Weights of a small GPT-style language model, trained from scratch on English Wikipedia: width 256.
MLP neurons of a small language model. Each row is named by its layer, matrix (up: input weights) and neuron, and shows model dimensions 96-191. Each number is 128 + 32 x the weight over its row's rms, rounded and kept within 0 to 255. Numbers have three digits each.
After each neuron's rows, "fires on" lists the tokens most often at its 100 highest values on Wikipedia text that the model never trained on.

L5.up546:083088079140094051119180152112090187058122123118100120184093181118162158126135077085085138076156171100152140133131136144181135146071168167102141075101156140138099102115089102178184089138155165151071118200116140105133070097078140167157115104131135098109069089156097120200108120105144174117
fires on: "of ", "H", "B", "ast ", "R"

L2.up939:179199067115095071127121101183167114118146168108111114107116137191090182133123145145159127063183134073119139085130101152200165084109151171068102121141123092150181133087112121146121169153131079139127160118114149093198138129119077052167084124103125119121163172140154113133140158106125142105
fires on: "campa", "tour", "consist", "provid", "compos", "Tour"

L2.up292:107115093099145082175172095133172145082126097120111052126074124149139084143092066159137081125127174163154124062100110107092143101186182126118136112136235107118114136156119136154106118139168099154121114134152122175149141165119145132148186136103171145125080094170093124094112103131084114154
fires on: "197", "ob", "201", "Fin", "198"

L2.up246:192117140201121074099101136088184143161158107068153125127106217114050183150127152113144079092094117090094148151168141197123104140102129116085036091124106106091106123142133161094168184132151161077124139115125170118179100146093124100112197147103136055122152159137140135050121135113078093160
fires on: "hon", "Dun", "Mot", "Fil", "Arm", "Christ"

L2.up60:084094128168155158172109100081092150138125166151132085111135130124082131112186079110162147129142157155125096144105123103135121166163116172113104139108128139196112088150153148097139136110183173106087176070109101176097106063128071135120116178072148144111127128134171103117117125093134175100
fires on: "the ", "= ", "@", "rul", "National ", "assist"

L2.up826:122131157157163111154124097144124155121126048093099118098165125079192117136094109138145145100147162145094112095200096122085147150092126098062139083172104087125165166138070116079122110139127171121100112092113103114153132048109148082102152120118110105140028167206133167105084111096166116171
fires on: "most ", "more ", "Wh", "can", "to", "anim"

L3.up78:164129058111173102110113139128154164115156123110157187126130096118117124171087161146151206105161198104176177132140139130145122159154185103151140126104066157141125088153114157129106096156088146093136101141099094095088140095173068033134095163124102110123072111152111129097139098146100074113
fires on: "enc", "and ", "tim", "pro", "c"

L2.up362:170128136202145100139085096107082153110135156201135118185135110121116129089170106095127101128135122181165129075158075150111129117143098133095131065118142148144176080088130133100147088156105124106101142090191084141161079137116188115116079102103104180101121120206083163157090145105129094176
fires on: "no ", "following ", "second ", "every ", "go"

L2.up0:115137138086091107128155137115092101144126133093113105126141131044143128171130183070060116117124094091113172136193160079154118130095119084112061069146176117143191084136106077116082123070123136071138117146151146095187084146074152174160100157139108098097156120157132097158168150119074151142
fires on: "• ", "in ", "from ", "% "

L2.up450:131108149170138154159131099123115153089131207103125110160214061122105120167117155144088136037161118133132077141139119118178163110110193092114062103059165090127097184116134119096183119134132128152117146127145130133164139136145180113098113168131144150114086084111137102112113143167133127134
fires on: "We", "Tw", "tw", "Kn", "we", "wh"

L3.up1023:107124156091089143179144068124130150132150119162148117105119122174125164188169158128167094158165176131187131170130102114135126081116142130128114168097149099069076122152184142087141138154187217134116094078201104095166115047143132128132122121091105107159056161165151100145182158123159110158
fires on: "Di", "Go", "Qu", "qu", "Mad"

L5.up386:119066138115111143107119115124097077079193088153085105112126094140191106136096147142122160126131107077099172122121101102132113139102112074078117216137138135156105038091151156144185130118152108179118172157177158100152117097166152144123066123066137131120151230133188186092103117147093107179
fires on: ") ", "\n\n", "5", "==", "E", "} "

L2.up416:108150148105094123181091128125136106138064046051121122109113163131099126122176129153174131100095100059152104125120135151123210129092119095111102093091099118062173151120131167128074160013149144143133145130122145123136087166158125139047180120126141178119148120168155087167144157125108103145
fires on: "ia", "iz", "Y", "az", "Wi"

L3.up92:158095083134169120150150154133177113160139111074144071169100109130203175103087193149082114131104100126064144165164122094113135112162192149159090109107068179130100142108099113167163149143131173147122056108142076106123172170143149104143114112057056143148131162133137156119169140142075146134
fires on: "born ", "(", "bel", "has ", "have ", "\""

L3.up188:132084081110103152104147097144075137098186148118124125087133129131117135147145133147137057063105132135124139130037170101138151131166108052105125123102059128134102108110100149098177159161145110177141186116094187144143123110185147158146122092121119116122121142143115122136146155110125136114
fires on: "sub", "Sub", "Rec", "Popul", "At"

L2.up405:119116085141117145165130105155132162132155107151146157127111130101134114058115135146123109103140211153083181090128092126198116127161153146104102130151107136120092108105185103161141075146131198141150116162117100137093120106142138146166162090130125090118124113144205168115116167160053196120
fires on: "born ", "ian ", "term ", "family ", "ative ", "ro "

L3.up944:134186162140095114148124129155124145151089162095101092152176113144052205162120119101140166101116046120132150149108114089134145065151134112102128092135146115154185144124199110067148177156157108127185118131207119097139148192184134096114118132093162109144135109152119078171155147159198185127
fires on: "tour", "our", "Tour", "sp", "ion"

L2.up413:159170138116156093090080136170113098155167110097135080098115109113121118170088108072160120070079152161140167128122157190115121131196125127054158101141111136143180168139119165115119186112132118072197121141192099142076140125139120115135154122125151052105113073170108143130140092136177123182
fires on: "re", "ass", "Ass", "li", "ani"

L3.up411:130159079135119070097123136161098118098154103137108104098149164109152097127069122152145112102118165123160166142145147088119102086100092115145185107197140139080086089192140093069125089133132091117112085144178112088137111106105100163190107157136169073107134099180134101174109135183071154162
fires on: "to ", "such ", "by ", "from ", "% ", "but "

L2.up231:104124102110133147107115087202126162138085127123214098064162121164145167167143128134121134112125144095154064185137114134180102135126117085129072150095149088080137161148138120174118108148104130076123128184168175157123165148150136113121153100084154153087172167119136088115203137165093049112
fires on: "All", "at ", "Res", "lead ", "enn", "mat"

L5.up745:072140148112162038117131126135154154122093097117097111150164187153145133113130136104120126145157156088137145161119205141102164066154144123176106143125144147122131095079136121141133154153147085183087128093142153192136128163130139102115122141107134181165106129162163094144156132118133065193
fires on: "f", "F", "to ", "However", "ing ", "for "

L3.up789:106129105112098125133129120151118124126060113177143153089147113141073106103155125158187127101080161089125114132105113144102147104113133147104115125124111118107143046149091111133108109137123146091152145112157142166140140130164095146084153096152110054095182166144122090165133155187135111061
fires on: "is ", "has ", "or ", "Christi", "Location ", "are "

L2.up306:166151197131121139196131119141108129157106132109141136086146119139066116102091129114125111139122023102144097166154166110134158119100141082109097123129145137213133069112120071094115118107137144100100055186138137094075123107141146106202053128118193122164122137165168095174170166195080126148
fires on: "; ", "based ", "ran", ") ", "sia ", "R"

L2.up899:152077140079134135136141151183138133176111169157116093216056108108171089145154088156117078096114120091112100121084133114154125119155141146140215086145165096147148172105096115174171120099122163140103147142114133141155123146115108164157161109128191140083090146153110092141114146087148132102
fires on: "Ar", "H", "M", "B", "Ab"

L3.up636:081172111134174128166158080148126156078146165128148086173126074166107089100133155154077109180118073173144148145143151140136144114146149153169100124076212110171128188146168110068108092199175145118142123128154162091137169086114109104139148105152135123083124109138109132083169122159123089157
fires on: "is ", "Tw", "tw", ") ", "unn", "Si"

L3.up758:159130117169108033110119092141146117131166090152148227163159124094127102175108163166135166113086131154085069114174154084110089188152162166117113148138099102146156160111163137115111100186183099098133120166171123080150139107134105163141105124225113185174129183140111149157117154110111146105
fires on: "most ", "bur", "ym", "not ", "mus", "He "

L2.up858:176131129132177106178099156138146075129151136140127100108122158151087142108110121089052146142111121111142120086183144174072169080159170138145062094143076116111066201117118115086152149037106160126186063175201111084171165146120122128138093157118128128111159153130133141177140094113116171115
fires on: "Le", "we", "We", "the", "El", "occ"

L2.up734:083144120107104116129147140186129141163079075105149145184088159153110173094107108140105142089162083134156102102081177151119103091125101072006080086137177100121140100139110138111086116118150099204093158097146127139126106200089109185132086169138150068119128105158057083143175184186119143094
fires on: "===", "Res", "\"", "= ", "D ", "ISBN "

L2.up243:129120163125076156089107149125152108054087108174122103142116116090126127148096130168084171159150131116159147087049114118074128149119113154105123117089128102136153121147126139140065152111185167126124102116102128115132154152145106119103142145092092148126119121175133093115137170146154102076
fires on: "\" ", "April ", "”", "000", ")"

L5.up262:139115111083195078185127129156093125110143094137110135169136134163136103147158153158123130106118123171147103092130171086114112082141139137131155118160097119094114085098203093148100127133143098156094141166155095153087156154101140057103107127113185148128091124136202082138147153107075157155
fires on: ", ", "with ", "ing ", "Res", "to ", "However"

L3.up832:105178149143184227107138093162147132101160167174094163101102106098147113138139132125165180150137121096085137111110114160168156001114141119134122089130058138081166163141077140156199084087150107070142100112152105177163125165104125123123136139137133106104134091094070116113081109104120170130
fires on: "out", "Frank", "Tom", "Il", "Tex", "Best "

L2.up570:114133133162110051126111066147164165142042139092122156103183092094165190114108101168057174079105124122078179165097129128179100134133139138131133160103085152143136101098147116144178114137182119147150144109147158154098156119163074195137101118190141131128115114130178175094092110179099160128
fires on: "born ", "ative ", "age ", "ious ", "ances ", "p "

L2.up983:166168150116090104154140099162122128130195066099115117082135177120175169116194101045160137151129108121114137212115141148107113131098150127163135161105094102171109126155137129097113059106160121124075148110093072158158155090141122095112146126134049118104106176144143162123147204161130128113
fires on: "comp", "expl", "Comp", "Des", "|---|---|---|---"

L5.up191:147110108186099099086098110126139108147150110113118143086124143140167114117171122129145107123130137099120152106077131088143148124172125120124095180108142136111130138125087161114124128127098135092168134095163147150170088049146166125161152084124181147095117148116151181188102164107143100092
fires on: "sub", "Ad", "Sub", "Sy", "First "

L5.up66:134122140106173121144104149139155116102095155150106062152094129111140125106078133084135157169106081230100144113116132150159147134025155111151174174134097088161046130149197144082171075192124136129128130146127129170135134087086192135156170169153108162105101155125129125110119149177152084140
fires on: "all", "qu", "tw", "Tw", "high", "St"

L5.up121:118122146126168126077123122147129134105112172085122132137098110111150222105162151106185152117110157184119086152162122076125108170050144210177134109072128111163155135115091129188109121142154132103113117097102158104066087096153162078026131099082126133112164099145107096144107141131108150113
fires on: "a ", "or ", "ia ", "e "

L3.up116:141122126117075101116093151159157136085160092161153085088148156163184170143141212120090166126119106115141131138147099105093167079083172135112121148125105117138112081106194113125165074146094155101076148150134093089151118160094137094103136102127142126084141164130149140096133166136129076139
fires on: "comp", "iv", "Comp", "et ", "exp"

L5.up618:118097126140159151082105119124143123090115141150092096134158179133137132128129127084102150112107128128085099148099189098160137155095125113159073188127137184137154118170111117137147068180168125172146124133131120178094156119108132114088115161173155064132079095125122117076154113128114082110
fires on: "ic", "ot", "second", "ation ", "ric", ": "

L2.up489:136140111138052128062165116155121133103113115147076134133130156180127153104071152179107099164157163134150163112120134109100124117157176058112119129164121076167186118091072077102168103088168099121160111157164118109096104130183156204140151143122165132126105077121122103073095144149162087137
fires on: "Em", "Cl", "num", "fem", "atis", "classi"

L3.up454:171107155138169134140120077135138086161108131099117145139157122122161118119063086133151085130137173065133167116186059137075104168134135097072121110130149065179140086129142155094152170180160107192118151136139125103071185091102147133111074088043147095165112135198136088106136110113126070155
fires on: "\n\n", "==", "retary ", "change ", "("

L5.up564:103121114140140149186154174139192098180112156157074109146114158179093205142100133123126138152080068127185123105106178124111141134142170099096117163158174131113185167100138149136135143128146159102131128108159151111112116136141151135155123152136204106174032139139119131103136144089166067122
fires on: "″", "/", "-", "00", "ip"

L3.up678:088190172076189033103159196160166096155128169162080132131116151156126177172101126182029172119093138132121123178116208154082102100162176119169108089067063137178133196096141118107137133080080163115096112170145135165150175158176134169118091125182130160096102112133149155172132182114104143169
fires on: "q", "we", "We", "Mah", "squ", "6"

L2.up961:121138142120090074144150125122146148138118172135076064150103122131161134141096126068117128112143106171054115171107075137101077179095086126100092139132210132101107176106140214119180222147130139097116122120148090091183095165100119114152176158089147132098119139183130161106194085122126074134
fires on: "Christ", "All", "ill", "guitar", "Arm", "red"

L5.up622:086113108130131077144144084115157104074166067131115114150064141096126171125098098177129134147128114139145099196134173138122113154198106132182182097099093119126160133149163115179106116107105123189122097105181132101167112125108139157082150113134158090139183144115064141071096105105081088139
fires on: "189", "202", "201", "#", "197", "200"

L3.up325:160086080147138202143116118162129129093132101093138166188122116168108134086114110139149127081129170113138065119131129158142161083059170139139108104137113098155203095117097134164150094121166137127077081113150161168050101130149116117101138081177123154159135119079105112187126161158106118096
fires on: "a ", ". ", "no ", "is ", "or ", "are "

L3.up806:112086102128137158077155120170108132113166133125128104129137095118115169133130126086061103079118158083117164096090087141142130132150121145148147079205146164137129116100112145120161105143135114111101144148174142083106162197104139121147168138121103122112064133142150134147085093129137189125
fires on: "rem", "Go", "ost", "person", "there", "ere"